{
  "num_attention_heads": 8,
  "norm_place": "pre",
  "rope_theta": 10000.0,
  "rope_fraction": 0.5,
  "bias": "none",
  "parallel_block": true,
  "lr_head": 0.00945,
  "final_lr_fraction": 0.0
}
MLP neurons of a small language model. Each row is named by its layer, matrix (up: input weights) and neuron, and shows model dimensions 112-207. Each number is 500 + 50 x the weight over its row's rms, rounded and kept within 0 to 999. Numbers have three digits each.
Before each neuron's rows, "fires on" lists the tokens most often at its 100 highest values on Wikipedia text that the model never trained on.

fires on: "ir", "á", "arn", "ut", "ay"
L2.up48:458587544561496387534512518496555498530622498535506464560549558511528548475479527427540510518491505554508526551436522351470495466551572478551524448507440505479465520524542446527486499395466510557439460467521593523574446552535561468472532515509431466454422449488438451424491399480519435429

fires on: "ry", "ark", " carried", "ies", "old", "arm"
L3.up73:529470546511523514465521540498426516569524544433588587486516493466486433541418518442531430405511559496477587535550576363505480538439473417480453550488400562481486526536484509506504506530504433536508520520454467452536501512433506474497558447607512509548548504489567458563511566483591541417

fires on: " but", "ab", "z", "on", "ies", "ett"
L2.up121:409506486590664396538555505547523478421407505500613454468483565581566459473480495540535546422499498617483542429570499491557469506491529598520484418564456497556394480511552495529594597496533533576526501482499520532502485456500503512538505471448525495582575463465474484476511610457444488497

fires on: "th", "ty", " Th", " And", "oman", " Act"
L3.up484:480409462518532543459462554573443481446475576453457445448479450503493491506523548560559475516435450569495551506539491410544569513439511467516586515507489443496510548540565469584484529599463463484415531532509517565492539455445505501549533527447469534471500526598478500348474555437479515551

fires on: "ou", "on", " promot", "eg", "all", "s"
L2.up285:444484530499442503553474525400579540503491519547531486440521597528463471553446430424483506522469509580594590453480617502472496509499511499503446537508581482508442455514538550515415588487459409438543570574478458554436533399394454400543514484516493616525500547447542517506488488595450622488

fires on: "ream", "°N", "ground"
L2.up1003:425480426445574489460507561440523513489535476472530484459521492477466444421438513434568514547450517523614439451518438430498575524490429506553517404436504563507504447536497548506513458494494532451443517548559485550558562497448494473487529541551471462506580535562493620532557480597632511492

fires on: " to", "ous", "ike", " Candidate", "aw", ","
L3.up1061:601517516469543532512473461463551469423502461519560524549500543611480389570593449454466553565447460426554601464487549459457525467542590493538566459493438485486502501491458404454547547493431538401466537610519482533560571461524417499503477536513434469492475421447472496470472520632512520521

fires on: "ing", "with", "ors", "den", " pred", "ily"
L2.up833:485488472515485512537461504485516518490503489450578503472497566420557518453534455630508480470512478580502405499513396475519401506477554503530506549505489600525572478507581451496522536501488472526461549459537444585461515477479463515516434470530528413565568379494596422505561416510501622473

fires on: "h", "on", "en", "m", "s", "y"
L2.up884:519519450504560472516430517498494551513581515579567517465489441517507397468435445411576400484484543519384573412502581443554400540457436353536529459505494447429468501444472553477524607583465522460528545480503474595530463530467474492419574533500558549543425559486524495483464528432546530437

fires on: "re", "ar", "on", "ous", "ri", "an"
L3.up329:535440496548525519440437592423509528485551577455580554495479509554565507500449562486564543451434493462458548565469553488432524458498521564444471445548417564453495446512447443531538553412458464559487527418518443563470576492463531483489560489462419396506463541551604487587528536549518516495

fires on: "es", "s", "iss", "ss", "aus", "edy"
L3.up1060:594454448548465587494496496412492511477475488620598514408515446515402471443495461484499564534529492501517517613542504501502479426434561540501503565515529528513505568528525511479493468543423473524525522375503507505583542374534487526547510501483471484512614477497491538454432520517387476476

fires on: "ream", "n", "less", "m"
L2.up297:431514377490594470501488611436470435537510512518515555506547472481479436576367410517477556442490545473502523539522501523451589486562598467504546406499442419553486527523406477558432460452450455539498546488500458484447568526503437457548489473568544605432542554534428587519484449581425577503

fires on: "ar", "O", "art", "é", "unt", "ier"
L3.up957:513578453413453480477492426455440532502483432558563483511520515470476614455473562567530580537464568500514618484451458418475449467515430573426598483625493503479533524458500505549586450495512537475586568534403569516396609509503428511437456410461495581493451484496482489493508404484528453474

fires on: "ec", "i", "a", "'", "ous"
L3.up437:464520552462548508435462531471424564512514478505576620510465423404518398517458466443536508500497547484424450413488498480495487446497485554472528462432482571538474558528529536573485454539505449477469451484438512506523519501641468481527520445487493409477425464459449552495575538531486534439

fires on: "in", "al", "a", "est", "an"
L3.up1132:645547502533473442569455514495496507461555421458504555554494413473498497387531569510544466563501412535490488549498450450385521483511472433487549480446549428507487481346482558488495449476446448526551445398525417519623464594501455485538503531478482607518537539550585502529604560526405614585

fires on: ".", "ad", "ick", "at", "im", "m"
L2.up562:414427462438512494489529581534474559500509455506467615461569487589469588543443501482521458425469477521561397494449435510510484606550552484457532524493480495546513456548483563519492477444539466498466513508392518548424545509579495609494400506520497452475465533501488430522559441589513587597

fires on: "s", "in", "he", "as", "th", "ide"
L2.up438:488523506563540606500464494523580467456446491471522425660536523492603426406537440517565473547552480560484497454554461531566485504549523429522453536476537483551504445615543499475524460430511493488518467564471473432584409520484535568393513517521490470559489506486475493511462525531477610503

fires on: "ing", "ey", "ed", " inv", "ce"
L3.up902:424510497621523592526431545437495428515460461534431490497531415592451487491559479525510523500384437483584450398465504524563537397422490520488441597476566471480522459480563519464405519437486539455442467467436545455548574442488481440485531520517514564461458548541555512567547580512542439560

fires on: " later", "-", " be", "an", "on", " for"
L3.up450:442563505473458474449570486534620500475515502505497484511470550467598558555466450402513495551598541440548503529493497545537515404461543485499473581466447451509496524496652488499511596500521466521504475461517431541448553466534570499558576495469536544469574459508479545470593451503510482549

fires on: "ream", "ant", "et", "at", "an", "al"
L2.up1025:429450478489417441390469595545387562495517462577538480462529690535577568550439466534491574557400539513552597534504583535452571517541474489498441490526436453470522416433501443552474511431470493491504542473430522434507455480412515457467602515537519521587431506420523521540454549576401533476

fires on: "20", "h", "ab", "am", "og", "m"
L3.up378:510528529475536439502414483512541463420493440487497398616529519504563397390596454425494482596484497484447489497499527457516550552577474465548411543475550419562460445546443519515606516499564522553518508496449480474540532446465624590458548496472560495433417510486530472501550601469508496470

fires on: "or", "-", "P", " ;", "rid", "icer"
L2.up411:412536513599493452449551479475528632555508425481567478534499518483456519493526469458459490472552535461478517482561552404509486585519506505567618508474505515417449485576507576486474581445538494479447501449478431511491611436551484519516480500482517587494556523539509456463548524555492373493

fires on: "od", "_", "yn", "on", " Jun", "ov"
L3.up328:513497449464456484424487581457472489519520490508548549497546521441459406522596454439555583441501501573551465532447461429526384545447510567535455431441600436564567441505490433593608521470512496454464487523518455541550533442545563496570431561442510458541561503592496499459541448454536555555

fires on: "on", "ay", "in", "ication", "ing", "ide"
L2.up1061:504557496454549419508371506534538513438495518506516442574512462432421548447535514439559486449568470545561518529594473500506538442473518508500518564417580504562505438480462546495544461531446535477587462432424536452561488519441554466379553485456549432540442470493385477434491527511507449501

fires on: "d", "c", "m", "com", "f"
L2.up1028:506437355448458417514454531591491434508486444541427494487452446513527520494464521423562626572464437494492503541557437529525444490503454525511500487447522553520560563519465526429532541495469434440475509510555424493377560484526523523531480502491476359520510473409433486407518547476497448490

fires on: "im", "ham", "al", "at", "um"
L2.up1032:447460523499509452446523503522491474498535561485429429494562477522521496469530582427430549489487472599395590581493486458503459553397523474481527554475535458450555459467456579524462568449501447555533489525474413411523437527449490494463610470518564445510437522512568568483473464626430492496

fires on: "e", "ing", "ed", "y"
L2.up316:479568476474546523528415528484507479416490521577484548530495422475583458517580382510561478501563352512499474508540556510458534478417459487473386546529409478446535443531546478460397503573518520432486506475401532460583466551469466522488498418528557463579573520535475464575494555553524434520

fires on: " as", "est", " |", "in", "os", "z"
L3.up746:535493525468463443497413518520499455560413485531488502489559488531520438423538567545533454526514455551540477495402452522436548510457524537506490579482584527423550537512446479610467462473516462461541471381560458492529517470405424407551579477600462550587522491493511428614520475527547521527

fires on: " ;", "ab", "b", "eb", "ly"
L3.up419:543499547537562614454446482460557456444452466488534548517478503530474417549440513487467512428523428511516444546553448427420504495517572431494535486537453494480436486494552525474458488444407470566446539584456436501515407358454551479487499520488536646542564521420486505540566472499438484452

fires on: "ate", "ifying", "ond", "ating", "ton", "-up"
L3.up1227:525587451501480540419502509554509499421498400421638459493491559541597446542580524518517483466517547495417467559426564449536525546502510512557552521512465477530521588594519577442514463491549452477558483513492498579467539466546414527523476612503548491489494517429430498469364497452540468539

fires on: "er", "or", "N", "m", " director", "d"
L3.up1269:503406441429533546599509571486498512466485560463448492513384392490474457515561505555439534582391460441479481505621544423530460534515494581470495575519543521526422495518559541439506514466502435587498428587546464458497579552528497469521484498471492525506528501569485430489534582450522559547

fires on: "s", "es", "b", "ü"
L2.up260:526535537475538558504474548493437479501505504608618530589567547427480446285589455459600539499497521468535463547513497505523435414498419542530418481516514494464521518534516471557483493468501473581508494414491436466506487529606530509464503479545515451542517458599533462494419450515509528535

fires on: "0", "1", "at", " emb", "im"
L2.up433:508448493439463480580476507457499543534518471571529559438495546577447563532479452416545527454541448546476463554467496502478548521571534456455479520479467576468571425521485494531528517429598394596522508566518531470514494565508464529491529472577443542471540559469617468533586471469500507523

fires on: "ate", "ade", "a", "Z", "ome", "ating"
L2.up101:523541500574485423535494520534450456520492409477541561615527510489400448430492460493545558405493550534461420480497497410578579527579536472512513518480562419511478546565433463484512385509470498539541511522580536559527416561542485473596512539466406481509492545515414528414466420487563454560

fires on: "ou", "et", "on", "est", "app", "ess"
L2.up646:580582464505524460447434503509533506540423563409524455507432495559534512499582486437591508519543529441476550500534485544520471424505629496482512546464455566465472524499515471561417500539595510521512516450538494553502518493449534423552450513423375462513454509421468559539461530605431461604

fires on: "e", "″W", ".", "ic", "ill", "als"
L3.up402:522459537429371564508452471527515417466593503541505459521544631578522532478447459486470520508440514490588597589459563501540512494553479532518531529482386423585379427510504453530470490446497521491468522484514467487448519557521519501560440556498478385465433505439596422450460472536474511487

fires on: "io", "ad", "er", "ies", "he", "ami"
L2.up571:482451542514437557506580541551507468544489481517649557504500542549443485435526403515465508573466464508420499523468476481457523526541518519475488472409398481522472414541542480352525435425397517543460498574455537462557625605527476526548527500563458533540600477418477406602585520471521534601

fires on: "s", "es", "h", "y", "ared", "e"
L2.up513:476492510488448492561457457478432540493496618594553453516518519491414469521448468529515509498536555481484489436477553473520506473476465493572443485545450484350534520525548538462549549524485555526467450509478516501550574526474511474401559535457460524446500506508485442399533554467591490499

fires on: "85", "86", "82", "a", "ale"
L2.up706:584470557537450452446397478469471473427474473560596470502386557481393449598500450483414489469444519528495486378546589547489475528478408584483378558529533487515485548547457526506526506411510440512382504468539527501486496453430581470489488493432544490517508427446585553596530518508451571441

fires on: " world", "eb", "est", "st", "ist", "ly"
L2.up502:505492470452480405427527510587570492583511504501531489414532493537502410514462571481499441437472442444490430505508479470470452523493496551587437500543500368504553501465469577526537481492510468523462532540459539514535397408533514499425471492478537519440493456385471520585495457420460605397

fires on: ",", " that", " to", " and"
L3.up871:585464470437480488518465431572525505476534514436443512504488498567395508490541434462454504451512498517507511453414494461509587442452513498574589417509490431504522501472496433526488518479485435496601520575527517481550534449515514502543512454607548499514503449508520522499419489420538434592

fires on: "as", "ept", " season", " arr", " Born", "it"
L2.up141:484539556523538393454427533470499431516536532577496425468508501510544543403472494486490496539503569450548529445494566486565452449421512502492590566502513505410467431545566447568513518469554448496418431587481504493494571579533629510449527541462574362436476555450551455423554500527568542544

fires on: "um", "it", "c", "on", "ar"
L2.up778:448467586512557549338530485486465518502600536589422440502509551491497540530507531509524405431478588530507521449484487512466618429580364521470448515558426555540509410444573461534529535480424452520576532501431423500440554483555564454531520503480503485520442460452522450457592518497461476555

fires on: " a", "age", "ards", "ft", "=="
L3.up885:421560497519506451511450553478540511508402456510558590516535458442490501465557468491544460495536485480546538483528557432440555411519527493550562497492573507545520512429399376441505511599509433562493536466467499577483441519544504497548472509516493497551523439565491491479590554527465514506

fires on: " ", "s", "an", "on", "man"
L2.up805:509477467475418520531435437458523492495591474588574539421447465487507465477444465444610562514586473482524479551408577481564424403441506506560548555440467516535571543515556489421549509439520552531430522466466440465576481517480573543491527571456545442510529544578488530480559506524472378571

fires on: "at", "am", "on", "z", "ight", "al"
L2.up594:462438530605535488406462553545558475422500478560546511461459505559451428505438462511429476506461404494521542515428493516529413503533548518584533446526530516492450571499519506496437682472467479627544544502479432446530508509526486452591500419553486527463591440447481406418389488456548459534